{
  "n_layer": 22,
  "d_model": 192,
  "n_head": 3,
  "n_kv_head": 3,
  "head_dim": 64,
  "d_mlp": 512,
  "vocab_size": 512,
  "activation": "reglu",
  "norm": "rmsnorm",
  "norm_place": "pre",
  "norm_eps": 1e-05,
  "positions": "rope",
  "rope_base": 100000.0,
  "rope_fraction": 1.0,
  "qk_norm": false,
  "attn_scale": 0.125,
  "bias": "none",
  "tie_embeddings": false,
  "parallel_block": false,
  "init": "trunc",
  "init_std_qkv": 0.057,
  "init_std_o": 0.00859,
  "init_std_up": 0.057,
  "init_std_down": 0.00526,
  "optimizer": "muon_variant",
  "lr": 0.0059,
  "lr_mult_qkv": 0.5,
  "lr_mult_o": 4.0,
  "lr_mult_down": 0.7,
  "beta1": 0.95,
  "lr_head": 0.00329,
  "grad_clip": 1.0,
  "warmup_steps": 200,
  "schedule": "wsd",
  "decay_fraction": 0.727,
  "decay_shape": "linear",
  "final_lr_fraction": 0.02,
  "batch_tokens": [16384, 32768],
  "seq_len": 1024,
  "doc_mask": false,
  "train_tokens": 536900000,
  "steps": 21956,
  "dataset": "wikipedia_en"
}
MLP neurons of a small language model. Each row is named by its layer, matrix (gate and up: input weights; down: output weights) and neuron, and shows model dimensions 0-191. Each number is 500 + 50 x the weight over its row's rms, rounded and kept within 0 to 999. Numbers have three digits each. A neuron's up and down rows have the sign that makes its largest values positive.
Before each neuron's rows, "fires on" lists the tokens most often at its 100 highest values on Wikipedia text that the model never trained on.

fires on: "r", "ep", "S", "ac"
L4.gate66:572480487512465538491538488594470525504478495492444418517577556550536603579485521531479516506511521467480428466489588481527590455435512549491568470456549484461462589582482471536541519442573516485484503567509401517550517494438495514564557524515585567462479453497452408555566536538506506472572409540557546442502517516565552575485464473548474566514485502546560479446597506593478484501513537488472487497623493491439618543512457509443483502497497506426476516597531443563383537525460423445421449433448447578412492386505521498450501433498618512466474604503482518543519428612524436509
L4.up66:604446477491443576407524533598536483520492501514466464467524538551520607535521488515446582502479590484422487511490585466556585516435499524487581489516482480469489581615530500479490568444562550526473552565493504527470496463459537483500515509510569562486427529441492434550559520541542563535491477528551556484565504544530549551514455528537488570469474568521553493424584566561444464555482521501486464505576534486468605508472452513455555582442543479433462509536482414588451550513585460444297456451451409565398532449553530478434551525445601516488477555509524531503488446564505429517
L4.down66:483425448586526565462499542525534481545543476471480519514544492571511485398518509484456582454474441532528523511540465423560490490511430473560482484500490567542454507578627522536585428511445557464418527511452429576508474527438445545624400494371513554480449452459531496499470466387547491531541421523552453503514501575484564533519510518491427502405446617456574526449462604550571493494551587461516548461554486506537445441455422518441492530495593472463517473469445550535515481530525450573383461535448491529429477508502490492351464427432526535528545475580535470504530449477492463501

fires on: "–", " and", "-", "r", " –", "i"
L10.gate124:540563499588476438468526461503447513517513512464520535505607550429480520635505491570524470565557558608490568504556592538465407444315598532492450588478492515474487548531513583456489469529502608534477533528543448564501415537453492535489510509603546472523438471508499442508517459497447547552461491438503497489433502442487575543436516509489466525433533554516501544478508547464473501548534506504525497540519545386467535495508485444541346509580462490500452565447479487522496553569410490535365550474519460513501602502572503525526436461552590520506567503546551534528538458590448547503
L10.up124:502362509460429549505402544480517528535430541445450560453537471531467465440492551551542420458475467402486547552545514511474539487454592474488570540396548522488517517469580509416499454503406532543541448591519609461455498513465589488493555569555459476488467504505538588480647437479483421538477565510380519475492448450537490466516517476469440535509529534455416475519507512465504553498454519508459525449449455529555616495590573508464437511470566509442552548486482483534531397474389506510436523422566494458483454440499564462482506421512512422480431554561389521431503493580496520492
L10.down124:532583568547454544512535508443364454445603459530562462486492547581570618532496509582465571524502459470531487542510509502536489506505471512473506556509524513515570497480461486557441510529515452469531578484463371498455471482460530460523448530520605553384499438515483540518487512594439556508578423429495526613531607486468527554438461508497451522497498482611540485461500488529548442530526457464599416568545504366561593486482536488515581511453459500515523452519549467481481532458580508495471442425461482501510522502466482555444401473470456618508490485479537485544450477585475572359

fires on: "ad", "ig", "igh", "at", "ew", "ld"
L8.gate226:573458540458518527538407507454428473425517521501467468492503518484501552456500520535576512551422407512491479471486481645465477493488549484429572584481477469448451486456434419513536525460439493512506463587421492534481466510431502463507569483481495506459540429459573472572498383383541509443528547447493474458489455524525557511476435489488556500474443497571557597565549596441611465483545492509464531370568495476576387415557507532513453550423545512469479547493492504422604554479501485534573469441493577443484584452569472467480554559472419477479400527459492456493458525513587582471
L8.up226:512454508439493590540441542475465475477536551454487434478522441483569547512523593531586464551468453573458469484506498611476550573491573500394527606476448504450407514484451458552498549523502516517545422594491527488395500503428534464458542488470433539485521492449572486492503338424529460392470575515532486520512430567482543488468478554520509468475460507514570567574523569490511512486500500443471487419610573535493474375569505464524391556438509481448474537471482471440589490520517546531556438428447593444457489449491439497546539543526492506428426483477524475458478526502604600448
L8.down226:552475346487403508467515521539561483422459426508598455451481470510534555590611525538542531571573467515514509528506459570462494512497406561461554412592524543510411544492560507520500479493517592488575434584469481418495582500514521418540543514527484551484433468556469505477547508365588429466493595440589538445562496505510469532427433617546530496449495515524497514579475462519487441497627486473598528529526480576496551512434493577499559468512581508470486523488515528503493584507575502517500572465534495422511514519438480445531433556538596516437491540515527409507481468502494495494

fires on: "an", "e", "y", ".", "ian", "ia"
L10.gate95:523425500529532508493458509493473420529514463493386596525460428514424486457516454469532596432449478527499566518539472518511552530497550480459426577471441517538428462587560501572532518443478505511409538546412481547466497512408503483448468498449609459519524480397487510525537497491561529416541537498457490531596458425504493433595463534509449509559579503510505551440568476522347442439521575625446498466564589550452520587535469512563485494504533546508566595496575417450507458468517528484583551525521443563504479482559533501466446379428563492571528466471472496477533507612515492519
L10.up95:511626464515507502351525482503462523534540492504378540465554483525486491533502480508501540521464463513475486540510570483571543524495470434548454607534501446475521504506544476443503473498594508564459526524536472503441543507434580359495430480543568504438549406469452400465462472519521572438496481534500459483477510497491516513518553576379430559473468547527472580470462626514460446520557606511495487513456558562430395481485487486457485509460404622496495585522486460496438483439538551444463471461516523445488516390555456476397530443415536444503550561550493514475560426538438444420
L10.down95:527483475508482568414588480399566377485450474526588552487569519537555520502524586507484566546550566514637558534456490618500481528561613482481493431472480408582509510495531509525467493429529464468491539457499480479502563533500514510510498588544441522571535553443482487399468434549533490469609588480493471580530537535498559550519492565418541577497515467509539580507513507505564478526585527480459464511509502552484464575526543525400533421347568428499446537591470455563507532590511532532536487444478458518521452506524533551529476391478512563522545444458435593508574508513495524503

fires on: " \"", "e", "k", "ing"
L8.gate372:545439536534574419531564512416563557500582463519531406503521561460463528529448531468478522467468467457526425439528479462506544379504596525513583533499534502447411501467550525474473517544595475452490509426520504446578475379483491533482550498628417481424573570478429483434457605554515478524555530453542517503546546580506476431565531557508528531535548547598495485437425541555485477519496452511498479607530525457438588505483540413473477545498456538492505586453513501495492494496540616440401594466566481450522503494480488459454425569443490440528465507558523514554411479608444527474
L8.up372:524454491521547480560557508470533492523607462572504475602553486480427520577501473413465441498413533424520499453549456514535452558455524528456505521463475482562469502458570479431457469452518500543523493512501539430545561515520554444493489508577464539438528489464421525484443513553529424504584574445544569472550513548570521441511441491544500575439489450533454521489450571589535515563478585553411504515491617552540584490399538462549456359483539568512542501463552533531586421438492616529418535508433459512509447501503581476553458480449508408427466536539452488498383539614516571504
L8.down372:488478444517506493572512434489519458458534557513457493489575533525537598461467452544516502508452553569496500423552462512527376430522552451569562420485492463571481525492590523496610494490542472458488576440485504459459425461474517414454510481506421460465421512509522401471538491539595384506498466476622590543535523489514499553542450507559544599477553520419508471568461494474433498477439538485524495547441521509540456436488412446512501570518560569503550494505491485417590559513565497414493493559436434528482538466584490533463441596512508632411564548607524431521422528488496569466

fires on: "r", "f", "h"
L8.gate404:510556510567446485616513470529532526490471575486544528529521568436467573533474495619468504483511468527518445519523519527477551432413507497503519543498438463447444448536475531554484497506518504412529479582461443636502462525489521559501498582616591543454443605534570461507423487478530449524548521435571488481501506475536478476553491510596583548453486542525492485400497507488416439443521469519427536582615526440535556525512538434448447527522413552485453456488462620570452528449481469450503475388478437583461418514546519505499518537522511565584472623562486517461395539488421492542
L8.up404:568564522502471535475424536542491475520512581426466527454517408497558511405522569520480565465469504495474500518429522494433502462480543527569544560496421482530578551500431398558490533514432576509603603605513491498465552437476467497517451430494486453513531446532459511476551489498502503457544541534645576566496473499525497495496479507491485705491485514521467519555532526505449495528564570525518486466553547513439528369588534554475481478427438467448481558560421522504544409516456427524339461574464450455552571449467526530463480469596544549514495518491503435547516465528498520418
L8.down404:537469529542478494573516500553493545483558479485607500528411532515527443467591394481511507518549510487469468435469519471567524489465457515580419451467562484615552415520606552536483504429451586471483522507494532456613410473473560475483479494529456508484500505529535442603417523553512545448633531493556475516479498507481530415484627409570478456499632543566527453494440461545564588601570503444411503512494546509516541498507515457426590534573511538545421537626445485526502515460418473529548488451512519534471477471498449517471511496433499480530472543469465558584547435413503465482

fires on: "ad", "ter", "ig", "s", "I", "ud"
L5.gate389:509423470501413477477507543433515474412536458460445465550405466518498486409524479623563446511494519472519449514465488573432515513493519451460531430523529535508484537487461407540479544506501542535512525382392492529355416522469534562520580480498545492538615568542451510429428430534513426524489460497544495562508461436476548524555560464453532516440514529536559557538595522442556536550569535442463464471482530435486385516417424569479429481547484484457408539578451542527490480503521580571525466582511490454502538527590475534533474424505502516463583468471487469455456645494455525580
L5.up389:569423490521541475488516578492473449435504544468485446456451487512509455386547454605508458510500531519440466501447517620487508457508496464458591490505488515510455614431473471578508476426560624548488500444434494486352421552471529544539628479480539543470635568481472510458474414561511477513478470515532506510500445437437530490573517436455535487477508536508477495596586575444544589473606603450511493486500525473493435470473352548502404509457497462526440548572450568531498447507487519536511491586513538507498519532520461555545493459501495528437592467514490488510491608477449473559
L5.down389:482425574472458515493538484462486527403615601603618467554506480460529424530458543472574574507496447431466512475425479485526514483595467504446500511500488497490381513454462457571544615525511498470426459602474486439528450553434556529499518577522514385539539447528550504477537355516430425425484510565498490497502555632535477420457462591478514431500557460576498509531509600479414478490579555541498534560581487503481469508465470519455462449485561550437541532546546521522393502521484500541474485528481524416466472526574447542535465484448529434589557479491502474439460523470493506527

fires on: "ad", "e", "'s", "ing", "ce", "ter"
L6.gate64:588507512482511451537447511395555542541496511511463356411392497448479387531416529500485445358472514457437490550538557542433430495497619507539495543519516548548503470458561525560432522576523527389476527504496472533469380468472541457502511435580533493428523550564476523460495446578516498539520471509472540539447596454471480537586481581521487573493513469508508474531507480428477482584524517583417472477460529475487390456485560410504512461485490623514465491465497554459514555519463597502450599510554522458532516480451478494610451443468526475555427586448523517550513503554464520519
L6.up64:552436518505479414530474496407558570481543565557505414416446492533503417525489583453476453359499618523426487583569493487460418520469604470509526438596519543560583452434516542509432538558465566492437516521515505517428501523435470471500494573553453509387487581572498496503542450604470449564512541459516601502480529490475486497572437536526560540508442484515473557485521477474543470496482569558474473523363484479515369419535571458521548461542570600509429450511495491491558553464478579530481592508552561455527501501514538562563504477571513493541505544534508510574497503548440491499
L6.down64:624449487589545462510408569504490491508510421606531515538538474408514476563511448552481523558483576555536471466485464537609442419518465488536564474522511493577593436486491465594457537525441503489527457614591508572508368413406481584555616588540443500474551496504413430483492548500482484571515496552461482444440442496486522516497454601566553573445526441562542480535447479545462491468544541518439443558489513479455416467513622490604570501456478540445502485492520536486558459506535448492499540451587462538423544537514497460444521443511531592481511450545492503504501506481521528475

fires on: "r", "ir"
L3.gate493:528539502443497402503447502493568516517410600549512551428433470460553540533496510453576588463446523494528417525491470477485560489471492547530428526544497500554550366466432478564502554519401569565578464658429472571609413522568515583577513522493509498605550466608610502465475494522470457560507547500536473537467524449560551597562490508569557531574505515520463467566454444451541479536585540423481544543610486551484500487492490432437535480581466588551457433538438527505450509494469444501550514484488522481520595482518479595462472462511457517515453456523524500530527516529521547483
L3.up493:496469500555561478494451462490484518523420597550557534455455438393586538483530508505547562452421467515553447545477466482473611500479464506535441498556472535530553438445418466574457489470405615589600452649390530537548460529484504601542549578506445536568550487560558510532466470455517479483546539466499485543449517428518519609548503543551583535595511565469502508567476553511511501517547513498442495496583532536523570484496501435414592501548461594460498459449341551499540460545469442490529470488459549513532539478545521573528476510551399531542466471546538530534548462501513517520
L3.down493:554527434559497495550433552566460454416553599583583537496471480511594454519451440567454484462458504477440486560538436616554523458559439452528460531517390493538477395549455449453576548503459556576548478608498481434482449433465554555531479489511446439534542515562471480549504424484576517584587535374551536520468553467496530539460508473540491599552508444485485499546515464510488600497497493469408589574561474522541542520509463507481522558521484466475467504509454503436477606449460517606443503527415500453408474468475517548518359499533489489462441466511435500485588446483521482528

fires on: "l", "r", "n"
L4.gate8:492511562574509478521485502474526478483364527572568484405407473509492511481529497618528496410488520442454555489473558526484523437511489501587435486509446557483429545575525602511529510577392401516587452509476488439589460431495551571494436564511574566537518484521548421465406553499457492453466571441631539433538518452452514514562621528480532565485512554472450479389421474542450507564404522478557507597464512519542562468566530526502453506579495454501538486493427481493503476565543433536562472539423519510587517513486433547481454487480508537532463480416492546555538441528529506543
L4.up8:493515562596491546540452487491548589522493473519526478425526490460529471416494493535525503334545539450516429461480537593532489436509484488590509452430408468461534521498570560506475479566419509563589429566500458406579490378546578525500494599539483523554561515486541461557435499470546528475500525447581498438447397538454539503522553534538581505559498585504398538425461526525424480634503514518587549538550491532397518511510576603480485496506450456467561503450464485504522414570537445546513529464415461460582519454485490526425488484514510540510387498469458530479474499519503547508
L4.down8:499524440526499512462465530452428452512454689515568601420450470567562507509499508493419489453406547495566494466516454519444563511631452544496437468435499468508471494537430515398614528530512642574502536534559577448502498471406559560547531585486504504501523565507493452506486494469478430474519587408528515441553521539549564550468574512475425624500484547452578508507487473469425523528510489477439609547562598477517485506529507494536575533530490537506436538520434472504591459505494485562504525443505427424511479495600548447548503463538501527415468476534448521542488492468499492443